{"n_layer": 15, "d_model": 224, "n_head": 7, "n_kv_head": 7, "head_dim": 32, "d_mlp": 576, "vocab_size": 4096, "activation": "geglu", "norm": "rmsnorm", "norm_place": "peri", "norm_eps": 1e-06, "positions": "rope", "rope_base": 10000.0, "rope_fraction": 1.0, "qk_norm": false, "attn_scale": 0.177, "bias": "none", "tie_embeddings": true, "parallel_block": false, "extras": ["capped logits"], "init": "normal", "init_std_qkv": 0.033, "init_std_o": 0.00602, "init_std_up": 0.033, "init_std_down": 0.00375, "optimizer": "laprop", "lr": 0.0016, "beta1": 0.95, "beta2": 0.99, "weight_decay": 0.2, "lr_head": 0.0137, "grad_clip": 1.0, "warmup_steps": 487, "schedule": "cos", "final_lr_fraction": 0.0, "batch_tokens": 131072, "seq_len": 1024, "doc_mask": true, "train_tokens": 663400000, "steps": 5062, "dataset": "wikipedia_en"}
MLP neurons of a small language model. Each row is named by its layer, matrix (gate and up: input weights) and neuron, and shows model dimensions 0-191. Each number is 500 + 50 x the weight over its row's rms, rounded and kept within 0 to 999. Numbers have three digits each. A neuron's up and down rows have the sign that makes its largest values positive.
A block is one neuron, or neurons of one layer that tend to fire together. After each block is what it responds to, as a language model described it from the Wikipedia text at the highest values.

L2.gate212:473474541547504490524555548490444532537455473490529546575452533478414423606490439508497538538384522507491532570492614365593489482521435535520509502536511436478551511568517507479538449505520519536483476525511391441493436512417489583516503548477634548582529565444496475476453479494583411412457492493485513510465549522439550425472519433544450451560480490488530532572536512553566454521517470510455501530442442395448528486515484543522451416578514523444550588482561463450493518409387428383597432415554508522479533413468446490581490599622508522431522590525468509537501440542454503437
L2.up212:516492535595506441654481495482424465410540527431518549478385502526467489471521535520615592442512476567492493502559524429526490432459591569510480424596545514470538499535479521565560449502553391409440485524509484534513461471557541516529467460531448454621406556561433510512539479507442434429538525518569509539521566482433504396526612453444545510515518529476513481529388462529521469475545468462488426462569424486513378501608492486414601500607440519489460541458576487482460589519502632499482517503508475494543560524472467495502474481587555441506499528476449481430448479484511473451
L2.gate266:531486480547581478523527462564454550415541476536486475478487593506501398534487579554473520491515489494445512438521527471547476511469548572435486440531460569582454502566445517500554483442583464500525502495421499499477508429532447537568493473562447440513488497525469490488609456541418561516459483477486439516524498458535626399529516556535608450428473499422446513456516442510503575542461463472458476549548448549423539426428567486487508540403559407405497433556435426530431527553538508499426545517486445496425437594506415481429581454447515540557483572503532579601532567487598461454
L2.up266:499486508476442497486453510578459450474539501516581458596494473501560497495458540519543509460465492463404528592516456532572515535406551471520487580523450441538506579537483432540478541521511473605490411454473480344543549522402541529573497528445451535491468502557493449470476522468567501536482524421568389532518445511478586527541551514399488487508547391473600518599468550370532426542542428510462506487478491392499507475472533446508533516551564552517516477627545513455497517479481501473436522474526488426459335539530455505501555495498522509505507519561562439459595533543448616627
L2.gate490:542487497515450481546541478565501554475502539475520584419443565478496389468505518516485474479505486465483476457559599544492479519501551537451496518469515495475529460441460580411580508518609533578424569535507500439498480440520432402516527508514560506581472436537568460594533540556500445537465531481472468481565404409562589516586452547520506465479449501505507468502545565456437514456546418495547430554490392487530531526466544444472482619469502471440573585491451406506446501507443479410420525524462527524633481461497534511445515549511585593609484484514534550437563449486574558450
L2.up490:476483495453433518506484484563587525540489528462543506528511532450542433511582550567479526403520573543458536398488482434579460514517622540510478535468518533533466493483368485464569517503538560491517420542422569502515396475455460369541539467503548452507531457506516501517463509501579486518470515513472418540528486524540524497552539572522595532473480497439580499447483473581495438460492508530507525540393459473515438578560457528449448479537578560539520535508445459543516391402394390499430561542515533532484452609482472526494559487456463455440413529469495517419450460481455473523
L2.gate568:624521423529533533540511510501531477562409527578409562542455533407489526442475497482640462548519445449499551472484502505480463532514520486474485578431489467477544485504413433512444536528487431449490574439614499563528440485462499552532473421523504497517569492498452417554493488492513445573388459533475447494513485484568507492501413457455591446559549584564399533474428534405520539545469486449517459533439484583622484611445519603469517461552421525517517506561487515549542609471507468448465541512479552470488538462563514523454571513497599558440565539484503524509548496475437415531
L2.up568:527544506430461455403442410475516537536461463417466513497484472463440443474530588491566549445521470484510517595456508483527414564428409537551526526518419481494593624616499527472420571476474456536578531619559409571553502530557485463441517461507421409502522505518481437569530473530583502564470503482504579530474562489535472415560422470526521468482487452454483512486524507447468510444603464411530447556446484412520507623431552526420499494544439572515519485482486498507461486441535517437523530533500450462470440553421485498447572541548501498530443576465580575467483562537469463556
Responds to: The first three digits of 2000s years (201, 202, 200) in dates, as in "In 2017" or "(2012)", plus markdown table divider rows.

L2.gate100:495438450478483513485485446439584507511469522560523522428549470497500445505488529475434522485491584527445586565507557424544459452466419460574613608497377458489540536512476473461489388501487468555450591590497493497583464578445555548416576551476478435559454438563461402515353500553549496495432491570440503503443489539439459544490538418448406511441424492524523545427464450462466542476525566439541527423513504549572522520506460530566491475524549488498471477486504426463593519462439451477488506449391537501537425488441479584465531490563524427512470566554464471497449523457503509476
L2.up100:570557442484604508488536442451520457487609595425600563532511608396566519517419440501529493426485473490515512501538494508483574454526479459518488478440520524462604463584564495522416464503538557524465544399488553451605457598544520474583502391437464407471459447534512456508496466594530485436562478430492517463467481465464469418466508604518462550460519499521474559468458470487581460603589467488604538507513543500502503527581524480509521531470506525548451445563443543539559478499449445541489522527518608484547481451444435530432566456525477421515519536483496532479475501485484536536
L2.gate234:448489508482582501452564474495460531540566435516589525460483573463490445454452536438390444456492562497534529424475483520472443501426523551610446445438451448435493427474495521532592530470514522580480594545486485542520515501555473435450569578549497517493507405515532511529505463421562417477436507535487436561473533364448537490556458455448478477496413438493523482541514398456479557455570433485541489445514524519450508484486530445535458609459507508480354510512550461392486487554534428473401521485474528461514445455452487414497500549536459529535558579579481610402543519644500475481
L2.up234:541522514527542612471453582393517581567545453554480536476505503524503503512426482468452498424500533452560570444482546531514491486574512498536540501545601472411552578509566466491551539463405532539598583554488481549508532450487405459502485482408507466558564518515483464465480474479428496379582472439602537549520498493503537516483483514484518401476483569502427398538616424404460549516552523545412471603401412512461502510405419497654535529494485510548484436447535558505514566507500503541453476528572490528429542512479539463524445589562550500475517514543538381439502475519535466512
L2.gate401:436503477468507473473543529501549508457461478588525476461438467428479469441521576465524485454529542498434549541475557540505431438445517488499461527537487429449604523571466540493492530519510486543559472501504489407623586539528514489427455490452453420482600546549425507542442532604512481590491477480618418465503635505521515542576474453455448434453494423517580490415449540464495467463464380583550576479548525575429470544521573538589385497451560567515481450530516525473537566486487472417398471484442506460494510537472518519528499615596509552524507478520520530585508451491510540589
L2.up401:544428522417404479464507488389527416584451521451448514523524497479594527497492524488400490495492583505497596494502481531492484442477458526476482401568497430421487537426418540495496440547423519394558431454518403508554502561496525510505494483536502500535485469501438511532437549552538511500478496442543380541440543625523432585502484431454498516523463600502421472391485433397400493453597486474568520532486466494483579467488471491509549456467519479498524475486564576501563508431502517571454486547491525537517473474597465497547642472481354552450492445378487460545470426447432525574
L2.gate508:428495494491518488543437516483486576494563457478500433539381537589487440443488522454473460519548522497512556537467415519416528481469637541493398552425458557475405595459484599443456467459460481479458534480605472532484533539557477489408532440508398488480516444488521429536619519438452409542469506508447486509517495475492558513519493561456488483461510497438560501524480499477456524499465421629536452481452540486434475448499512524495513533449576427474472495555501509417497531499442547476423625540532436538464435489497441474410484471422523562548613531583486476526498480615486511461
L2.up508:448478515503547546517488637534528539457490490376552487487453530475545465553448456446505635473560616398378434441509559505433472463483541504572483448528491502440530503532467512484474469513471534552532505432483535526518591542510558531435417538440573462410490429430532448511509533423509556503545517465563585497466458456541469485493436512431528503387600437520480506483560521421522471475502564430508461492523460580592480538485529524443478497529503512512380493591460517456435523529453460509495514561523449538443513470575440522435461460439460569437470532540466550407538410617487507509
Responds to: En dashes between digits in sports tables and career lists, e.g. 2012–13 seasons, 1–0 scores, 2024– spans; also word pieces like aw (award) and such.

L4.gate512:539619514428424550638436459567539585435545465581493561511470537457529468400523493496568482443511593427489520473490484571490564465527454420568471653460485491534459460583456508380531482484504436508425528411513543483487475442433567547433519444434554529592503516568585548511497481427520456448442424452525473601553531473550532519476533527482499556469595560465461525534511521504539518487569454518567432547450448526420501518439539457464495533574508501472507542458448474515469520482554492514475588542480560455532567449454455482560500458475530517502533536500531537515459591554504473583
L4.up512:505561516470429403529565482407451595473540414541593606491471498533421450404462410518488580580516504505434537504483547517630461454423475521557517472593448485461534482519436550521439430489502481532484556607491528488534510389467437539451560470392492532573527487417504508379547500454459511601431493453523582449512515544455515531557458514457522429425519425453437490480453445471484468476509484502488471451516490488494495533519601530533439475515475482590540452496534482455476431435485530536520536509400531444517540523522432490519593512584456537504540479422558596448497368385554483522
Responds to: First three-digit piece of a four-digit year, such as 201, 199, 191, mostly at the start of table rows, after "In", or in parentheses; also "os" in Pos headers.

L8.gate84:516499488496490467560462520572568491481489457488575598560501531574538558468491484455505525437577478588478548478552466552531475533550521375544485487525519422497511459495538476555562530573402504428409451516483506476520566564522416518530520456564610509508435476481502460420394505470466444545539500572526417436514605446652439515611562460520482447516564490478485382493553521510441546443492524504458413436494527475545464507445561528517514595510434452575462498521465497483574428479504495492360487545420516547522422555478460443468469447467524591516479534496636507490437502559563532429
L8.up84:458460552503531577514519605487519554542525535417607569557577525485473506504518487492494468496486601547474442498503547542513525510524473506495477575495535489466527471523440526593493437604464497496494639582396586479396465444498511534484488511486506415520464540534547506587582420563501511509462554419456483451427497445540537484533502499487610460449518555478426402525486569439633553430499465509510536440440532586563470457423577532498603566445479452480617509406514478528507489512449547524516436479402457588415480553441582470447523487442540420479521541478529552549457459497465438556
L8.gate211:489467518495517557528433498499518369515425578513469494503576542471474472394489434538507495510494538536442485539524557566492542567535502515490501490542475484393525386548442409456557526608506405578440488512560514512497512434477447507535517482593576524505566388544577524466463520456469521499627559485555502472516455489558544503569567451533593581554558462495599471491405509519538548458470516466539461593527639535523454474584536548551575545515436522494460535493511503491466553472485531521474548455513499537487508493546548426482479542515547578478508460481567494498446510383562389531
L8.up211:445437489437490423609427509445523466463469543377551493468395563459442565542410485446529520501527568579490508512584560511493516465522470576450521448469466543490514546531467519488539493532523621596502549536439495627474523554507488446499521536539455543500412501534467512460401528499583521513521623409517562499518531434510478534432419464520550581620508495526435513500537403557574474490506449500533549524519499571482601519374441501528414496472504520529547523427500570561455551490466470548476534479468537430527511479535606536465511536492488530552509449525382554567379449446550453540
L8.gate296:549487518552527502555551523507491506450520517451490506499420512502526482507513525519503566503485559545543568451537533504490459545490562557492565454546496598456512561446427489475566563537553539370412492518519494492517492556444490509454511553535453427445439531462562547415512469516439603546512468513483470549462525476549555511455558541478537614603548470436523484450511555520574443409547445429553520629470603501561505504556452520614540495495438460502613370458494474561565573538530537429444532501526510496544460493572433499494423534571523493506505404510455484520450532448461503496
L8.up296:498542515537492530542566549495489495461563577406531445455461472542574483454492520462511456468493571466419534445575553541474493587554580477460550504441524543477521492420474555429492499484605461477502451521598428480537555575479471434405448513474566554456463461498526564550594487533557504611495452488628457656512571515461520444482471535532503518489578559505487483530568519548568526423509482443558523452448584533469510552577482478478520500464554470442572404465438563550445516572464528463572516491410532493531493487601439587486473457489493532449469524526583485496554589538590425531
L8.gate427:446427553539541506516507510397612465543439572411531499474528490540440534469450526516524428529396511450434505498492539493456530554545421435514536552441520466408602562517486527459545457448537475451516454528534474554483542509545478556505452456457447544560417537493476413496425581554364535499524456433468486497526486512561447424497507559498534480527531470501434487521522475458504535519584416518557559565534533590451492555494405496516535455470547558461598521484469516574514606440402414478541399459463447583566539502635500470515602418488483544466528417523440515491448429400581408577
L8.up427:580475480402465497521438547551590463487586418512482483530544491551538471502494529568501517620477507554491486439451532587523440475524483537533455450608546468483502512598568428444454513545478413542426465479495482548610504509507438415553481475477517527414560465538533603488485491578528467493479384498491577574552498524469487492549480510492435404518526411509448547510536514532496549387477450403471494455407439527454544599433520510578491519510511538542588532445597498460456406553591454540430515450552486425519401544495450425582607484472547552555615477543593519493479413512485521581
Responds to: First three-digit chunk of a four-digit year, such as 199 in 1998 or 193 in 1939, mostly after the, in, or a parenthesis; weaker on word-initial stems like fin, own, join.

L2.gate205:487368595462513470470515466457466461458507549455489467460522398490537496508508538447424467609476553504537552493557547533460500608546496540496407522564408578475563501574453523529344513546538518453540402526486451560526560494530455468489396450541481491572486460485443512477421464475504564464498466452469574464555569497499469489501434447463463568424544487520501457488473427455389378480560399458499458497486513556526456578521510482448490485433435559501451520482537662486552442473488533550494508449473499421448477543460496503463523412524463455504516429571504516494505549504526505569
L2.up205:504476550593552446530535555534465505441572493464424542501479479558402514435487606451368506466476559549529517501549487518473487565500529458453409547449417515471571510638448558541430497517566512529441491511399538510510528507494550560425493487549434485535533474452506452463530448461442428561503451444520581505523508420506511449590479471563523475415508560521531480502531481466403440505566451530580504451569437534495469521459573438461498552470526475521406529420468503499420416524473534618557558537466473461471493515451479444367520421451452487544520434579482476483411547512493526482
L2.gate260:443496522449547555512442516486479544470594562547608535509516395481544538509542594479501574551475585494553456494545529529466548426525463496556556546491556473447554471448484488427439496423482552456635503441434439484525430539539554508467526554524499496549481435416519462389529541518566519514517473541502466576529505531590505473427403545563403557544474483496523512620491565475419532539530475463522436478422575481495413483548468606487439464458429470453487493482545565510567513495592461474548458516507462514478437505523459536514566452629524489513477433464517457532524536484552471506
L2.up260:438521483583549417532382516482466479486560499561493579455454526522490422443519609492582555475533489505541539524496433526440505433518488453415516586458517532493520456451500567484527550378576492533536550488413508521504444586572535488463607505450519503493522449545502496579566530471540512553525424507539547461607556454590590404522462550537506450450495512478527440586500546487489532503513520516549456449500482525459489509491524574476522597486524471440465549434494487359555531562505480420463567527488468447560442435435560585480484497589509541530428484507520622502494534512458510498
L2.gate465:403510557519524503551512516366425515410581463539490610493431504430593479524589515521499432442500471441472537453447513473508510525567539476428491528464440502529544487524430495422484514492472526577472567582585500485533551506537462538524540523451482519443533419502504495531494485448533468539505480522428573418638558435583540504481443559480478567501466470513403555504493561592506494444495498480477413468484416621465522485504528604490560545406511506466541530454447449456505493523513529443549512463483550405434480537510376501551553559570644477527531488505547434582481541417512516531
L2.up465:438527575493501435557551471447600554488548495421462494571476508593517492441453491502536482521535316526418481558600622522444545524508528550536465475478547494494512559616514386538467484460464613519411485519507453500460445457503518447534495504478441544453570464467518477491405523538591460508408494544453466538400469536532498492487512497450543548540523496475477522477481557575516543510527481586557522508411495480461558491502513591634544503543395534493405514471531415594516502496530575517507469523370470499470503504524553450454514485575551503447405472490527569522425497540519419521
L2.gate512:422490484569539504512509407448452545441549535406622527557545479463470498522457536461442550600477462458478548482498576452568567556438563458423489500464536441492519563520515465527478371514467527453446446504520435555480408468487510541531477402535479526529445425510490432406511475513483554390463469473419507459507513533472471536521459528520501472490499563510532525563580501561478384542475494504542374542571493493495424463509419542460480488552537527525495419488516470592595548462510587473566491565523516505368453527517395491475566504520424503458530528444517502490514368513455550478
L2.up512:513520507616536480505478413475486537451573520445565540482512484497482474496505539427422493564527462399512526468463506491540485521476551532451425460454515487489519494543562537492449372457473504450512432455478482580492479541566443445436466367594428491516454496568531474519534510508450489467499496420542487471519458552466568520580512529463472436515466518563492452525643534497512431477456477557565420419567443499457494545455518475469484527513606492431493483538467493529486531639600484479534566525558513451437463544445459497481502490485464569479503578502563599396489480552469621519
Responds to: The single digit 1 (sometimes 2), often the final digit of years and dates like 2021 or 1801, also in table cells, scores, vote counts.

L4.gate115:520558574574468506384466474549490444492521499418481597550436498528560414522479502599490453483476519579516569485529462543486580536453413433474502502460430441481363505467468513396520449466557439440484505434560459603549514539455438526513472593567470507516489501462537431380505526588494482446636499473522497455423423492468389494498546493529566459514508552524431512514463490484537535416517628465466463517548408470541420485578490515540603460477444528453474484411522565518499514478496582476577481501487548574530518500459509479534509477546417466474473348508449512536547491519419502474
L4.up115:391523538467452555479456483518541474479567423571521493444507483534502583484537580515567534520528470558422506434586488566547511486499476488528462498533533539449506412490479494535469527516433483447546495421522522545484452546473458421503448464560524506453512540460424450501537504434482469513565458466585401500602482499592466592471573486441543472456476451506529537619445520573492528420577400579493465508534479624530477456447564499508447535468587502491501514430481473494521410550428484439535528464452435531464506432384574527489509535598478532593462426507545552524557495540539581466
Responds to: The last digit of four-digit years split after the first three digits, as in 201|2, 188|5, 197|3, often in dates, plus rare word-final a.

L8.gate63:505506516449535436403578567551442474579562549503427537529564448504491499475608445527477433520397581458582434524465510490577497517487566490551592454438531495491500510478561498454512521386503523595468493449517640475483530572483455528430541514526493514438540522527491520373474525419509475470523401560505435441468527590533455492435530456421502470524567514534544585565435492510514455470519521527531561421461441490457472418602581594512515454551500479552538499489534562509554543478452449483496476493559462570476481619473604462469480599516559497488543546520498409419519480456529533448
L8.up63:478546460523510513439509507548546434522487499472523423489534472446497440534496412493585528532495557408576408433443604455451488516465417479507476567525576449478502584469540501513462605522574490497554507463584538497510461503467447533455531597448464443467586445528446452486471474521582467441573525390480446489576499436445425592537511509514502536607464431514456461460536406508513500454581514521455522543514529451489516408475449478494504587546533497523534537483500521486518518491447531660562517484514508515523511564411477569464579551567598418502548558345501415386498442490475508474
L8.gate70:583571506477543586436516503565451430547487521540552545523471514475476421552492395544466495480397572426567590508491521516486474486502485464536541453544535533457546542524608505467482491546537494485417491483550483518493491482466585536480530521535533626454555543446472542467410506557441601532419494541470493464453579544466549481481540504493580449487525440585477464528510558441469473620499577518464526490552469444493481575426496556501483485547423529536440497432451439524440508429510505532517531524559462580565530625439379469427553603526421416494428504464429543368497361545491507504
L8.up70:456625531478511485525446519470494510456597527531505424437494475536403545512411522609528522486463516460490485499443603423467581554535509532547509482482464468574446477524513527405557551423506464576484547484413481476501474498445510464528487500563557541475566501438584507552499504490524446573514405527578426579553460504473568527487443503482442496515509510464483485448457456443486455551518535525601547513540446541524457420525513513527529477562454469584438618545493395443467479476430456434482497567526473432394573438477519471510504548603508514561513500477485498357569540541382548537
L8.gate181:502491500410486483500516617554524501498465465487530443488480408521556569561461399529546464503542522560566548483550503548610487475519514457565542499545594500452502525459433433509534540523491479532508440494438506463586561522499391448581511500520483521459559455533500558528490484488531523369453493372426496451499461510503420538467490512473575561402450459482409458476559489497487457448498478456533520519452509434519529552600519478509489468465517682572533444539501477539643607448447634472490439508588495547526469509428553524501554491498582573408496526453431556457514453444559475532
L8.up181:471503445454565487474523535460633449530446429341463537505464548458550559473456513569566478527544491546414555579536506481468490545455426442450517596466461512549524455496542546446527474554593438521559440452466566513574410447528517490436467514532543522560559432493463496494410484500481520458549416586496537489542469487491565402537508587548487505576460464481460488430514430537561463511540531555508543393551600411531436486578503472469591453435497423549539571524482456419548473476495580445453475549500479461451503514569580563471524507418401524449416494509482482444449518507470441471
L8.gate414:453553510449498437472425591496497409521491533545515463545438469528482487562496567435548497480499456539500413514519574585545471515509497491563510506488516519536456563575581387421497535513553437578510593375566574550477515462562514534563518577487520430564572530462593620430408575542516518483502460498482464484466581528447501540473476517513479517582467602428473477563445479415492470502456461501490509514537456518584540474511510565641479487547441457522513530455522507479556497405536594545500496430516549463446524502451491476434555523618552576488558514472355477502449489532462426502
L8.up414:534519526510405465517506455434447465571515503484523607536557522503488501526565513561520469529534497469512462466396599467497517516461463528491465480560459400497417506399546438438597595540512520529488435496453536520498521511439503514546421475408518572407598454445438527391493522427464525581486547546523471567491593509470451506506485469456527544528489472501435519528495480465489471653511513535525535467389507406524522432591500501462502414547536487417460533478606508421562465498458485592583543450532419472395542538493540527498491496483566460569474481590550464501529567453579432448
Responds to: En dashes linking two numbers, as in birth–death years (1889–1967), seasons (2011–12) and scores (0–3); also lowercase particles inside proper names (de, del, van, der).

L8.gate110:472500478470611522523506451453454528592502494445507590500543526513548460414479485513487470496470453427473540557518512528459500538501512516600482427533476553490542483502544483547485500498474539445554568491528477526482402464487505532430418474577525474464500458502603526461501484531458463495585476498511451464424541470413577575529401485430448465526454486420551475400563464519508562572504474433514611474521526459561554536565475538417526401514477667530516447431510520547535411474589546513525520453577477536583531595471509515518461495384465548534519469605485467430519466380540552501
L8.up110:468500524453531342601435625497469509499533444535554598458528482479449473545435516454503512432576493507469526606478458434492515457496402382509502544460559447511599456415549541527496553477493535495489526509401498490515462530432511342515411479483597508451503502449434535526441500562582482491577477554394421515495511492526508490551523474468424495475505409513461510491515489536507589520502580443515481494553551508452581558552535521543575519503563568479477536492485475493526550508513517434520543544522478481570530418468487535411573454474545425489504564385567489491502576417429491444
L8.gate239:514489569641564468595562466526520504474507480559466523498496525573480457487451477475497405472584522484532476505550492472472410546593474502462513561449561475471492573585458563638485524475458447441497415506544500525476438434479435498392445471553502471469514465607466562527543487561498549371462483521519410550526500493546504441521563525549517572522507512570461521530460605451400534418589543478504483444658452426496518497475471473462463554513507534532546468521396464439494548445455399422541501508466503486496417440486447490503501448394418533507489484510570523563466490578554550527
L8.up239:466497465489570483508521517536530491514545475554586506556637657567425489617497467470488519475534533539420481504501416454458526521499489515545453590551430531433562464493556526586570502472437492487487471570448585384474411562479476458501415547525506511467510567577454594521572507420482497502532473459523571457551422448458537541422521527471379558590527446515421458513426510420481401451540555478459485445473494528491554512515464532513495471434450507513485498510569479449466478494545500535504452522570467476520540533506494528567452529457472553520541467563480446464512466563532512593
L8.gate440:549514547523514408507459485406531496529569523435473387607558428545425451496488482528495450462560568547481521524540519529489534582586420568511446487446459495474414490513532461491554520483524417443455466638486488451469488552453454507521442484573497507454414508507447432473555487582501514540520535484511476471514525498470481529503578469502510463435578536480482431445507605576443492425515526524524457467549510420471389465530415502532439503529511502581467646481509546518472517460427473502478588499555481617502476533559504518553473505563493490481576492459535532529468448510564565497
L8.up440:541493457559440493515464439587449499465483493508361478537511413607500435513527514474527533559469570513487570493486494457523379516518637518520453466531448496505427491424618470496507443516528519555518485554537538577558500573522510465528589375491415512433444444518475505478442475475465492486544487376549444523514574579551499506475502526511484522478561507535422536500546578446509424462547605579559485459414427493431533521513511420519590543518526506499541477519386401519526499555503487534491460611512512599471511523395513427518501508562503549503512531554500480498496513519482580555
L8.gate489:498571545540600474574496576553573601536500553527530461487473532525542539398546557542555433563544503490499536469527513413460445499590512597486514475485424534437468542477505429502573479507547515446414541517521510511499474544514477455541513462569478551453565514471565463535507544523447545532463495464488485481478560513492441510484486536537527440564478480510504426489591524463519593475509614497449550549531469335421500447565576538491572470478503426532552397481468555471539415430475515478521567573563489605490476610555566404490519442444479516519501539548527646606483510460474469500
L8.up489:560484499536476485532517596529478579478563538499449432535484537501504555561539623556502452556526617483409567407584497443435482492498526523434437457473513407446558474478483543569548494512487468446428546410538528518504549527513491462477530442563525406431566480609474478581497540566528463468535444409517485494420480465481435515500501530498492491548446461492469480539548449419483578537489485419456493452513454431479473431560511444546644510404467500461446450515499494369520447428595521540418514428525528536487427460565525449504464450491480567537489528505607530389590443550464525435
Responds to: Final digit of a four-digit year split as 201+1 or 195+8, in dates and "in 2021"-style phrases; rarely "Car" or "," in numbers.